Weights of a small GPT-style language model, trained from scratch on English Wikipedia: MLP 1280 GeGLU, 727M tokens.
MLP neurons of a small language model. Each row is named by its layer, matrix (down: output weights) and neuron, and shows model dimensions 32-159. Each number is 128 + 32 x the weight over its row's rms, rounded and kept within 0 to 255. Numbers have three digits each. A neuron's up and down rows have the sign that makes its largest values positive.
A block is one neuron, or neurons of one layer that tend to fire together. After each block is what it responds to, as a language model described it from the Wikipedia text at the highest values.

L23.down157:190118110131096153101207095110142215105152116108162135125119113135134106143089149152127100116179130144144107161077075113082060133147154144104073157089124136180115139051136107092101144000136121096150114130108160140110137107090143101140133162149157136138092080159170087078205115080103165154074090144065162098092120176106129166196159154103131118144119162138067096159164139123160099139136
L23.down181:134133146178186107096244098137087119115083133071074112178112118186122116165161083112186082147132091142151111140142150090136130103155117154127148134081143181053122134113109127158124142042255094134144099151122097071128102127118167129124108138092085178147138119158137125089116131108134090156140095144136130101132164116132103129168108081125166181104127145113115130162157075135129119154133
L23.down256:140131163101166174074156143095129144120160112109127198182153137136100116119109107141143154166143047141102158149201109107094100163136174140103128157090112052166103118078129154118089178063183197079131119099130137166132171121049130143122110137101120106113098118185163105155112143176161131099102110173124181123125096142162113127159154129105149173151154038151163129126190115155126193073102
L23.down498:137123149150081132134110175104116150113070155185088074105138106092215097150095132102161132127165148158162133140097132145129163166164174109156161105165128154172106129106143050154124183000136108107110192152123097111176116126135121129173120141171137078112099162141116106097127183148073092121141115138143136106107136127120102140113116119144105123099145151144122153100181203109120148138125
L23.down687:126178099148098094110000138149223115095127117157077151122192125088184173151172071125091121127086137085098130098104165149120142138067089100134101071133174104073100103145117148161076159102000100144124136114165160147115127166176150126127079126150108114130144133147124140061132083110150087114083090105155150137189122130122135123189118137117130178133121099096108157102136177138123137161178
L23.down1008:130158144129096118087133108127155110138147093056056114125193104114120159086153143165092162097120095105119121139155153145105140135128182107109075159131106146155117115133118135089067073047067123086098163105079149156163126071088098137101089116196113144071169081131107055127147168070117124096137143084169162096134098134135159142173155172173103193170157137165093172141103120036131156118135
L23.down1063:147129150107097147116095130145168107070137155118105176095126097120111191097170142104146121122105083205136081116078158195130130092102178167158116095084072078051136077132131141097138090111105133164151096072135157084128114122174112129171135153150089158076103148147113073171139126105102045149097104146104150121123119160190111113157124089163149178130149119149150125078136117122156139154107
L23.down1237:139149053117112151083156160063156163114108081054174175117142100127151107137133139134130110125119115124155142146153154182181159130091125139194127121077140111055121096110133149064140153060119122123097093179120150166093075153071133109170159126117116152085077163135058128112160116101109137153134136127141130148114103087151061158142132084121123077119213196152132117146164162127104067155135
Description: Phrase-final word endings. Final pieces completing a word at the end of a phrase or heading, right before a comma, period or ==, like competi-tions, stand-ings, over-time.

L23.down13:104147160075193124171119130144162114084147137129144164146178115169116147121161135122095116168105111093196147072149141166096067122129132106132118080139145113140116156172150119146123118026189112110119099110130123140149095114157155111144123143172110065126084135171136108123172120118101159143124129103127168119101160148131173178121086100106122108130138129108132091148117136110159084172196
L23.down186:168150115136117187110126118072161158065157123107112135119141113135166155157129129133085107143105114111131110134131088128133141132148086103101131156094121119132051134146146126096119147072168134146184157148141186110166117112205108040213101119105106140097077107172134168108068110145123128108132147139107172165165096104129172147126152127142082126178140094167063148134149082164150099105093
L23.down272:116148093104160150129127145065114116140120116126105103101089141139111195123099141119157108158115156177172136165196112142122150153109159128044132036131107162104147122163061153082157119084186098131166115134183156146140130084185157153108061111121174156131127137197101135152153139120127100161098180056128145094115085088103147129084153131173106095130104106159122201156176136122130085130129
L23.down456:121150069119147114126179175109033111137102122059113112095178104124190095095166113173139175163082103104066105116125124112148134139166118089139171128176147161166127081118134111168154119098242130162104118115195137139159129137162132064114107152139074131152104135113137145114154115097195107077127074130153137133105139140114120125127143139127113146089161126094037101086171101170125122095133
L23.down592:081134077115130142195068158141109067090159106131149143141129130142143114186141143163098128106165131146127108104160161110178071190113138162152124129139060195101112116144121156143137129147173140176186142147132102146165135157151129108098139093198161090150126111191146134162104136140131076101148051179159125128116100114139118146102127065149120112131143167117102132194131061148097074112161
L23.down714:101155168179126093054142170133117133125066181137131125126121139136128104150146113173134116141153147083145128121098128095126182148120142097144148116115120091163104095185128196152125123120164128145090108135119133131192136116109078059101116074143136155164164117110107117131086093158098174075229143134077147122151135126140122092112132188172143177092174077195105087169161067104097123217087
L23.down874:173145159140142157104137151145074124143117141147049132120163136144162137081128131156150135115181171116095125117156097120121099095171095102118095110153095159111098173157160156189143180091204038136100068105157132146091088106088151111115107131158111143167129071131156143107097087153143083111144145098133154150099158126110160140129117096103176135161150130154159086096157131135134152110104
L23.down889:096133122102152174146108135168114101118140122101134115176149156122098165102105155120131078139170179191152137084160107166134077095149166083053110085156129161115152153074181105128133132090124172146145102186123075127069168116100103136124149167154077133104133090126079047124125145122135147158188168119147098203108126175083133117133174121148181076105132135107057189125131096130078089145136
Description: Hyphen inside names. Hyphens joining two parts of a name or compound, strongest in Korean given names (Jeong-hoon, Yeon-doo) and Japanese terms (Jōei-ji), also Kampala-based, COVID-19.

L15.down702:132174097092101108139165139068123163083110092150179139136145128171114089157112152190115115150109135126087076099134090149111098131139085152149170100129129096093154127132052116109179110122153143154105096133141064181118153141150122135093121088074098094072210067117171137088138140175083145167136155118135103144131131121150120147160161120134164109100137124126185168142197165085125176181097
L15.down1146:167133182160104182144131156089150162121120170112134139110124137121128087116084136104104059145132071101100128140107114128185126129138097111172107193160152157066146119136079199047141153191088210136125150078166119127179052089169131103154136126083122149153125086101152135142150109185123125159114119101126096169153127149159111092131145123059152137078120079101134116090163083063134128139097
Description: Final piece of names. Word-final pieces that complete a multi-token proper name, such as surnames and place names: Sisson-s, Webst-er, Newcast-le, Invern-ess, often followed by a table bar or parenthesis.

L12.down362:085141110105118140125125150170162163124083089092124098166177102126154104092106151125128089141169140112147111088113074198178148135143078138223148142126070097113185130086078132143132074156127148146161094126145092190119104105145222108131097119157114095119203134136122131228144130088121126166116104139141139164096097137075068102119091196069137142104106061179103108131147124084131125139148
L12.down679:099137110138113183161111075108145121108151108158163143114182122141100161120094146160113162135117100144085089078136120094123112104080120090112125130167094165138122104137069156154172154165115124148044131104128126135102135115136060179110130142146193094134167172126072150152115146161108161170135090122135093121140176101068112065151151148145129139092136098125137091139212134079139185154157
L12.down919:132189128086159112108093098137119107099137140138099141114125192148168139143122111151136173074097115123178084121139096167145130091108104171093103136089157145130072115158164173080177118119171159092105118066098115128164122133064102130052120103156126054052163133104125119085131135179106099221147129078101129157167134133159112098132115194112149154057123100036126160136095100124048173184113
L12.down1263:104226091104120103137121153135119141135118111155125146140047125183119089169134108176194120136156167161103118138129178101113081114171054166156128129129115099130149182118068162146107080174126128108102115152147117113177112129143100137072103142111086082089174126118138144153133126179148142134106163139122142137116143105094099123129093168073126140140124108085159087096157115121142149155126
Description: Final piece of proper names. Closing word-piece of a name split into several tokens, often foreign names in tables and cast lists, e.g. Ahm-ed, Újp-est, Berl-in.

L12.down767:141140102120161187126112143109142111196117176105183136137145150131059074083133188131135126121150161121147140087119088154112164128077118167120131170070153102112157111152150175147140188115105147128150197128147086129189145122110150137031154156146082139127171195169076124098161123149138132085078105139187153167161100115109132074132140131124116106139133151147097083132101091148128164130120
L12.down864:133091185172166104132131138144158154155077099075105114147129128076072142135113075134158139093148146148083130173103157174129100090070097121097124107144132119160086127093113129157121120064135154156127088184084088101130116144087157081152072130129147073135096198212164178044108082146144088112139124133173111114107171164143105130119093159125072118148173116096123107145200138095072091143061
L12.down1047:172140133147151121147080153111145098133106101099153203134157135086147156150097146125135047132067174138103079104125105149095188131102098081143122097102109133118114093106090189059133142057123168116136069107120069159078110137114144076114116131164066090115096156135150138042139121086122151123171101154119126166052164132166163133137144132139060092151109137114125150143167112148076113153152
L12.down1231:122187116108091141082114107096105140124114183142134127169123098076175056135135126150152123079083190130172140118172094134103092181097124097149152157098082120124139117113128103147183170132112158147092102129150081117114093114122096131104100107180063131096046196119113083135102166138153121109027113139135143095148163128118148088121165135103157144090133187144111108167059129138169135106127
Description: Numerals in running text. Numbers in biographies, sports reports and tables: the last digit of a count, date day or year, e.g. scored 21 goals, on 13 July, 1920.

L23.down64:191164106153165144117075128127138107097143122152132066065134129153100102157076161108125143117135143060113119192098094097124122151117161130119116153058089158114141167085097145106196098130000177124132148142114116091104115127125104149182196170084170143126072102133124089155172085165135150142124104143111119123102116185098205088160129139097107142120179148111137077110114097073124123104091
L23.down342:168137127103163172179078112156124094080087109130081149184104113149197154158140134170126178153146119169083135156055189169127098134140160114158132197125059175177147148121108051134149104155088156133099167161120103095092127083150151141130107150127148149138154100112165130156155128151152091106094135072134075074056162144074125133120136135092175169116125159125105112199154109134105168132104
L23.down621:113132100103152079128252112153060229105164116163155120107115102129123087152135166133149119109159179118127104184129108114104068127117130117134170095115149107111134118134107088156143138182190124191116121124119101143171202119155075129112127152148150161130139117122189130161104173103124104088122184121097146136104111155117082107073117177143103095139122115108076161151138150135053119118137
L23.down832:141122150101104104129140146167121129112071134149108074146140139049127130068123099097071129130160171055183139138115118162140154114122165207098125125101083140101144132090078140150167097120157135111124207111131130186157082158114069114126128102160151111166168125119119125151127214156189158102127133151153119121175100151152104198122125169064109096114123179098149115187101109091118232123087
L23.down856:075177151105124060157187166115085137117114147136125090131134093146091171151105119109118125157147131184178116112089144071137145095129077103133100072080118162119111107147175106156116095133255122138149051135126122124143071139134154118108129168121093114151137139088118135149095124079131171171112146074153189148088155104209200169131156104067140093087129145159133081125073186128131103129105
L23.down933:085168154142133142193111136191104114108114169125099140079120083133112089127136119093113133106161136180123107129105092149106117110101112172164108122209135139144150111156153132153143105248213108125183172134134140076103108089114128151138172162123107147127171127118124174176138106158159092197113121155100096146110101087147102140147166111093123107155185191122135142168143118129162122130145
L23.down970:123141118112124145124106197096146170160133165157204162172077095098142144164159124136148158077127120209114085130164114074142112099096145202200125152073126104154178128096134175126159209216081142137159103118132063169152097125101134148117116166054196103105146187085103139168168091108140137121079118076147151148125083127104126138104125157130169149145189121142105106154129102084131133170088
L23.down1185:136093141075107123105098104154119108124133107109167079114108084153118084073058173080112165114081168094125106139130153099093131137148104132190132079155127113086068153163099092147120116193140103103156107115111190030165129155115114127151124094103124158125086134158065141142141119193113194138108198085106112134099103114082104085083091183133119128145183194105137127079113096157107127052079
Description: Start of upcoming name or heading. Tokens right before a title, proper name or section heading begins, such as == before section titles, opening quotes of song titles, and table-cell bars before names.

L12.down426:170145197224124152121142153152111145140159096141067134096127145165176129124136100111189168101102128099156142175165171101109117175051159143074111129087118134144121114122151044156112162080163128164176128104082176115136119151132134112144085127147142125082155135115099152142178180129142123154186068131189110144188083120126123100144161140160085134160190118093114165135107120087088185117130
L12.down599:164179089085124115139084125119166130132127113149107110186099159162145111095118156171090162155076158142187105167144100091133129089138065106194162141138152142167133130111126155142215086159126144122070107137105094099084070125099171125077109170101132091164083100054122079146076140118136152062167082068155096078140131159141168152145173141143176154148121143104141138133134186136065124165128
L12.down694:066099151119123120115102117085081149141114104134119103073156151136165087131136094099142140146126063138126149147111115105147047087080142067156159090099128106113203183160168166153191121122177147164114175067161084112128080149143119165144136105114127144068102090119125084125129166132107094179103121150137111125082188166145117086118085121139207097198106119194107141147098063145137135146167
L12.down726:124178163156125140102145113121121124127134145120074145111149153191126134120117144090096136130042087102138106154115182098120160127072157179162083143059144145104125110157102136115111115094163124156130085164087123169119129124114126146118116085173183077132142068185086073175134150132065126127180108138179109096183137116153137071134118113111136100085230146132164110143069155082081194173113
Description: Proper-name final pieces. Final word-piece that completes a split proper name, mostly places or people, e.g. Frankl-in, Wimbled-on, Grims-by, Szczec-in, often before another name word.

L23.down201:095168140156099149168132121123080110099083157170130142130120064123095114128109156210148107116146161117118159092189124119123170164108149122139184140132135130105098132062128113047084098143225153158134160137134074134127151094144113097143189160140127105188190118071180165103082151122136104074099120117174132091062123127112191098061092055129143135172182173127080150147097088131062097157120
L23.down290:153133097163120112186139173126069105147146105111131142086175092121089182135130137108093114114139114125155107132176166168128141168115103087155108136040093170108119119090132142143108095181169119122182132123101136099131107126158162175205134070137151132094154166153088125089128091136175062099105101114133111149114068171119140133195107178098145163153085153088082095154158051086153160138159
L23.down506:129117083126154131179043149164164137145145111136122202204119137104162191132114168148105181142137171117134160145128087152105064148136152112104116061139114121177135148157140115070095096090134126100126088116145110120163157128122102159155131164195053107208068165147112105162110137094088179153164144116083131154100127114122118088130139118098145147156140074122109168166172123126097134107067
L23.down775:104169184122100139131123162106063163112105092133178174185132136127115097147079180059160114086122139143125158179157094158162103100130103106143142164063141135118140126148157131167106117204182118121099162127095096114142183127112079095102106175102126119075166143102141152130106126156115109094066087145106158169189052078160134126129099146164099128110149170092094103197119134149161086058115
L23.down997:154100112131134098162050098133125088145100205150127108144206089124108159151090103094140129105136130140133113092144095084147133188172147116119113104090149164079112120095148130104153108200045102091114152172102098103174143198095129070104136138186190140096135107167074122088167141122137161160127115124120124077130162137127162128184072121092167091090130077148110141136081148151162144078157
L23.down1081:133148119192118116147095118134197156126133146155109122146187105067178116150121172153110105064104121061153096178087119038165169116141141172182128171120079129111088120091105147156128070115061115153150162115104127139121147100169159110160117147117141172073127152129141114080123141129127083167123118112123094103147112126099117091172115200160125183101097094123121097087109074062132128140126
L23.down1160:143112091098117083126102146156146203098143166095090119126141089159113106097126168125140113126201167162093154116095110082154141069175086134164187124121124134095121131124129149105137112083093087075101124101142132111083112158140085176133084091157084126125104112164130153095114160091135189107137136087159149153124104074135168093163087178129117209149080130086129082166135134089064149089145
L23.down1211:112188097172164113151120109109108147164069043158117082164081135136133129148192158181128110164130147109109147154123087104174103104088137136088127161104124088127170089123141137080122180172170105157133080135099145159127088128127101145140144094061065128148112132195117138112112136173128153171092133112065154119138106090130087069151105093139121128106122168115140130144128137106162118153142
Description: Year-modifier final tokens. Final token of a year or ordinal used as a modifier before a noun, mostly in music, film and TV text, e.g. "his 1987 album", "35th anniversary".

L12.down160:119110140109087151151199113148111137078145175155136068156093138164135146086118170105158162077067137154174131102156087126163124088079146130154127073202106222082142106138102080112137099177170162154165133181097120159062088124082144086105192119153137167090099094119169115177104104123131145137100135058181109137125103138123135146128158110156147107129143160086116210199144165062136130108079
L12.down256:073148126105076158113102095041124165116134107087093079136074122135126097118134116143107183123088157143104107146147090135128114110159085133115131116109119084178129104134113132104168098164113086143064158166109065102076079138157111101104117180115154147072156108148114099179117122032108133144117109148163168141178110132125157116122168086153180089111101112150088171105123121115087089104164
L12.down857:146127156136137161171158120144130168130147204097148086149142072162061054081117137212194160108119107102164090143132140125100157074116140129100087115111117072186116109126133108087087147089163206131138132197168143123140105121127115085140154139136111135121105091108132130164148137112067138165117156148163087151146132074093183176133149188150096187108158155090153085163132148171157143068123
L12.down913:075098151130129136182174123116118153116155123102161154164164122138134118135162135111128206068148111145181132107127147111153153176145169116088113156113119085110116143131091114064163143146126075115201162204170151151120108144096096117131215178124160148105178196104132155114102130127111149112116158120128127104221103138108155128117157146141197049116149144076121187133135177108150100084093
Description: Agent-noun suffix pieces. Final word pieces that complete person or occupation nouns, mainly -ist, -er, -or, as in biologist, economist, songwriter, officer, professor.

L15.down650:162081106074156170104095157134116127113137136150158147111186154072143125103138151125151228139104155120110166163071107090157082103137126078131180105029137114107128148079078079119122179111128182130103119094154113176142114154093143139105127144156131144139141061088146088124137165134141103166122129152126097081075132151154099101135127086119096155101107140116082114109125117127113134239100
L15.down1113:169120133086098170123136089178098147100092123063166112149125092159172143172183140170105064119154124119161187097076070165106115072200150174135072087061173108109119182141186095092114125138116078138142168110110162079161138141092142120145153155118110110115151091123078168133152090140160074122138100158114120104174143155096156070130152106071102121077053100105117111037137123150067106139133
Description: Word-initial m/f fragments. Single-letter first pieces of lowercase words split by the tokenizer, mostly m and f, as in m|urder, m|ust, f|ailed, f|ood, m|aking.

L15.down833:108101117175087123124183166120130143135100155207140080108147177121139178107109146157087085115090186123136208125099124157062185136074118089094141093153216138148121118136140151135112162156163091111113121068151168146142125101062077171154140153185160117092129136149170058121176133147102131114160130142115095087128131138115101139135138172141144158177152099132130137049098147115110128155096
L15.down1269:111147152214117130108161158102140124110108119181060132153134171160143152120106080140113124094185121143183123144124156162138115143141114135168200106121141144096139184108152101167125100132126066139091124059136157136184140150137104090082102046092108126097112069041149136175165132199160136140177112094146149134122131141157080154129129141034086147164155084138112131116145108137132096117103
Description: Word-final completion pieces. Final sub-word pieces that complete a word split into tokens, strongest on the -is of tennis, also decathl-on, Armour-ed, respirat-ory, T-elevision.

L23.down430:141126128167197139132126159117142143119113170198078091143140104169028168135153134107137124089131160132122133145106117065148155128036146067135078084162090163116164158116138151131150102135114066185126117110113092162193186087068185106149051147107139140156112120087102106124168200119177137078160109118105097138119129144068100152090071136061133117082174128108098165094075179178146112098119
L23.down550:105163125152113088214064155129111107166099090184162091164123107156114111050228081098123157136108119127118125047156103161134075147098117103180109174084108130131155104115083157135116130165169136129128146160114140120155114160088118153128127079095081159162147098123117161121127131185106165138139099130149048149095082114091172084156115101153149193133181094137150115156148150133142110067041
L23.down613:147136156134159119150124091045190127208121129059116130084092137144099053172074131165149141172130111107146136084058122165153136210119168098123173122170072153077170155135120140114082110121089174162115161128148089076130080089116099121129098148130099132140104156082190160122119148170153160145139123137127152142122121110098105136132096047112123149129162088107105112118120090162112049093141
L23.down676:101163138123155157159133151085164119171126072129112094183125149212119130156081113188149140090128160105093160117146151190121174144127128111190083091113140135194133067127079146124047083228131160156125066082078090107103152081150112061170145138145130124188091119083105109094146087109136083135139096092126165135154082130088081151119145130129142080143142093091153093127135112111151058173123
L23.down692:147155168148170146166126121095160163131114149153154075168068129105157169122094148171130164138147120144154045138076069188113142158109115149105216112108155153130102112135151154053090130092067120131070141125154104193125076117144106192111142078112144105105157119114117098131152097088179168145157123109188112129203080071156180110182133127079102163117095175168119147095080170184096128133181
L23.down1028:145194208042135107087116144148180065122147085141169151158160099146187178160147103134121109147114100112104127111180153148093156110171105148133164082130123120118161117156126158084163139065071159112140079093121133097124184134109134124154150120145111078120115111152136145175152098155122119151156073104149121159104073121099074142136142078158152207117149136177127126144122115093166146097127
L23.down1029:092131120160143162131077128110179125126124102141108172091116077085093149094161145119089144123108111098054196106089139132077141103096126107140118172123096185091094095124127130145135107151075184189140145128115141156114137184111172101142160047170126092148138080118119115119099164135132178086102120141188114145137147189144136129126099081118156124093175118105148115117157157094108162174119
L23.down1080:149123153115132152135098113150152107121161084109112094159149132140172178133186135108176165181117136179146128168126124172056185112145113107066135112128111117168141144138139105162152140098091117155148095078123145161093137128116092196107139135173075083091116111149125197120187120160147102140131128167114092082137133135077101130126094107138116134153128170119148147161114181109190072120112
Description: Table header separators. Column-separator pipes inside table header rows, especially song track listings (Title | Lyrics | Singers), plus mid-word pieces in descriptors like footballer, guitarist.

L15.down815:186092157160103171177133102121128117096141124197141141144085116122114109159113070096168150136141154129103103147176128163138170136139082126154118159118180083154195099162177133100065138108126163131165074163138122162111123128144164147110187142149176117130134188062186107115114070186166185133200112109081120145205139094124111162133126092076107148161159117117114186164139130088086117080160
L15.down1219:167149099118103097140115112116098119077115096108161118147098116142121117152139140165168163140057122155114165108156150121158114141099147145151128167108149165066114150120169126129109039127122128180122116150146166134165160135188135157142156186142127093144123098180049175135160119133106112085117108113156150139108129112088123106141116118060078144094166192122151075085162139134079117127128
Description: Mid-word subword pieces. Middle or closing word-piece tokens inside split words, often names, places, and headings, such as Jord-an-ian, j-un-ior, Bar-row, Fort Saskatchew-an.

L23.down249:134155165146112153111072096167120142106085110078069132090157177163173142075133152158131152132096185142133159108071118161092111104155096139111163176132095110138113101106109096103114064100056084138147133104148182136130134186160138137166148069111161036163103123112093127099098135151151137181141117181148077116136111172129112143172100135133135178167127103151122113133128112123180162118122
L23.down481:119113103122131165136108153066068155076148197116102146171169155139113141159135093145088109123114119117111088127077147161106180147157143152186124129069115143142145144129110139147095108088180146106088101067103064140067087116139127121168108109112122171172137121138133039157158150164161154096169168142099102099130037082099130126119133147124097151141133150149139142078156132150199132077137
L23.down499:098146214124127174152106087073158167126121165120115117137157128130101126096092098134122081133123170224154159126162119128143122137178101111154132099157122106096141114169200130148087122099024108128110100105119201138101110122134149085109126220143187149128099156095117131143218112086118164122152184115090178092131102177160140154098149117085117135127132130088185115127103125180179103108138
L23.down538:128118182114088090114115133093124099191142145167079197120123073094159091123174106127102147116139110097110087161119131128125093176131136184121152182094143119093119102130103089124177123106134094084105173191141110153169101108106091141071157138173133096127168117143104180091071115095129130141071106100120050130062102144139125126108126030112135135162153162068124101115131182167143166131143
L23.down750:190120066036133107109255157114016114157153171100148093071135156125120103156105132089116134138169118101134120126117127158158185129161096123094092122134175096163112171099113134117103151042255140148081084127165165107092166167147095150119055104080129114146109168114175145129107124094128100100143125147131148165105156109150160120091128159162094078122112185158119139115129125157172091138089
L23.down813:136114119142154102116117081156077159193107094144107138127146129103204121173136112126167159101107175154159079139127139095160113133125175129139109155071148156116117165155130086125117169013110106104098096117105096104158151169128121134109111127143203101076169092056139133158083094141146146102143055170092123063133154142164139133134086068126138104059097075123100103157174078113139126142081
L23.down1037:141166082155069119180088152099176144193155085160090180160105175162144097094123136176114144107117112098108115103099112148162113125145119096119141075132107086114184115150091156149084113071124193088152107112178120152083163183119101168081176140106073177137175082105105151153114132131145133133182088159145133213146132104089128134159114163180114134108157110137172129151144146155150098136071
L23.down1138:098129141134071096143081143052101106208056106155167109164102168075114172175088104136142156127141148103108144168134106155045164093100097122096136140165114108143136138106185104169102113019034132105155117150157166113144078171151062142161110069170158131140108100168146142037126110130162128136077139081089135125145076148062145113118168158108101150082131131143127173114170133120102121140136
Description: Infobox breaks, word-initial m/c. Line breaks and colons in Wikipedia infobox lists, just before the next "- " field (Government, Team information, Height); also split word-start pieces such as m in met or mostly and c in corner.

L15.down210:128155162151113179204150163212151150151118130075125162109118116125186127143130094127072117109121126146104089113129174113142115100133139153208110094109141140033119203129125084140158110134116154166202021112136121136112092100098057215078142178123255095137102164173124112125077138196115144088130186106130135128082090095094129092113214184143125146078099124095107070162156144140173109173154
L15.down357:129173096131148136144117141138152162187127128167098138111128144181143152139131071157167142204053114112085131121153101105077109184106145043115165085109163100180103119177134075149131125127099154152203132081153146178115131127160146160110145115122141107107155117138087121147112154058155121124113169088091118109097106079136146127133086068152107100163147125107091156123082127077156074093104
Description: Word-completing suffix pieces. Final subword pieces that finish a split word, often plural endings before punctuation, such as poin-ts, Ath-ens, "United States".

L23.down84:102109091170173140087201105147082104148129140067159080103140106084124143157114156097133097144145117117083131089155116136113197184098138130121142098155162064151137113120172108213118167225212120110161158133137106191095091111144053132139098135121183111163144112171072145157135137141078058113093048211109085155121164116078141192136122158159081106162159155105160174106117135146098137113153
L23.down180:162168119115150154084171122106107129165095116114154109115195131124107116142104132089138095136157144112130162104124155107125125101088217128143143115075175126119122086143134130117142101220171071169134115102106149185116152156116127098177096072140138117119112157131140108173146135121074145087090192144128182136089139121131076132059170111160160131120145127095150100087162093182122164086156
L23.down525:133105135035117183126255165127000114132188128125115081134123157137091134198127140112067094173176138104086099094119163064173113133132102104135128086108152120154079122103164146175159136060255103081153144140143126136149132159136103094100143118126162141132108119139123162120143144098115138132072133128138120146159115139111111129093137141108143104144146118128143170097126148116163100163085
L23.down650:035117184093155115187157180170099126133147115125170102130150130138174134175151162083152125163167123120179110127115135119174146162114069117082205112125155155044117171111146125070108166137191136150082122121098190183113146091218129127101147107091102128171150126144148106186168147176092148071086091093074140095118116131148100116151129102118072121151095137116115154162132132089146104091176
L23.down829:085076137083103138134054102160131145117111114075140139089173153186103186158207123094220119163157160164091088167128146185122127121102130101105141153105160122140146094161141151108137137196160097171160143134160171167165131134126121124133089143119107133167143169113130157186157125075190095116137117126109148114075071058077144192155189120129119149202154090110109139135123161120121144166131
L23.down931:138124166207103146134098117127112152130143107148119165122088187131134153189128084093142137172228182120163111143121180161121130158147138139117141136167104108120175129149097166107111137145103213141146123122175121154122108119131118155150155156062154156123139135119168124158159138106129110092123121174134148133172160105151113097143130094155124171144169153074165099126083136148120126083119
L23.down1141:133123120166179140110169121130094095155093106167165128114135118132171169099073127157137050118093081102155143188138125159110143101148108132106114087158095199144114100058170166130157137091185150027157083104115100169062122120082062081123132119123101136151103156096150102083164162163076118136158173126127123100088092130112113106154118093131086193085123131176148088157098109157134153149166
L23.down1148:144089119140081161135114125091076133121150153107165102069126138081111119166124101147232151102114131132096138177141101133186139132101106112109098122133133150087191119153093167108186101255128160107102141217180112196155114106078189144069076161131191109133128103105116167068125106152162112142129183129170122136100096153156134112099186124095142121100107093129127133170102118117141161095139
Description: Place-name final pieces. Final word piece completing a split proper name, usually a place or street, right before a word like Avenue, Street or University: Hast-ings, Jeff-erson, Pacif-ic.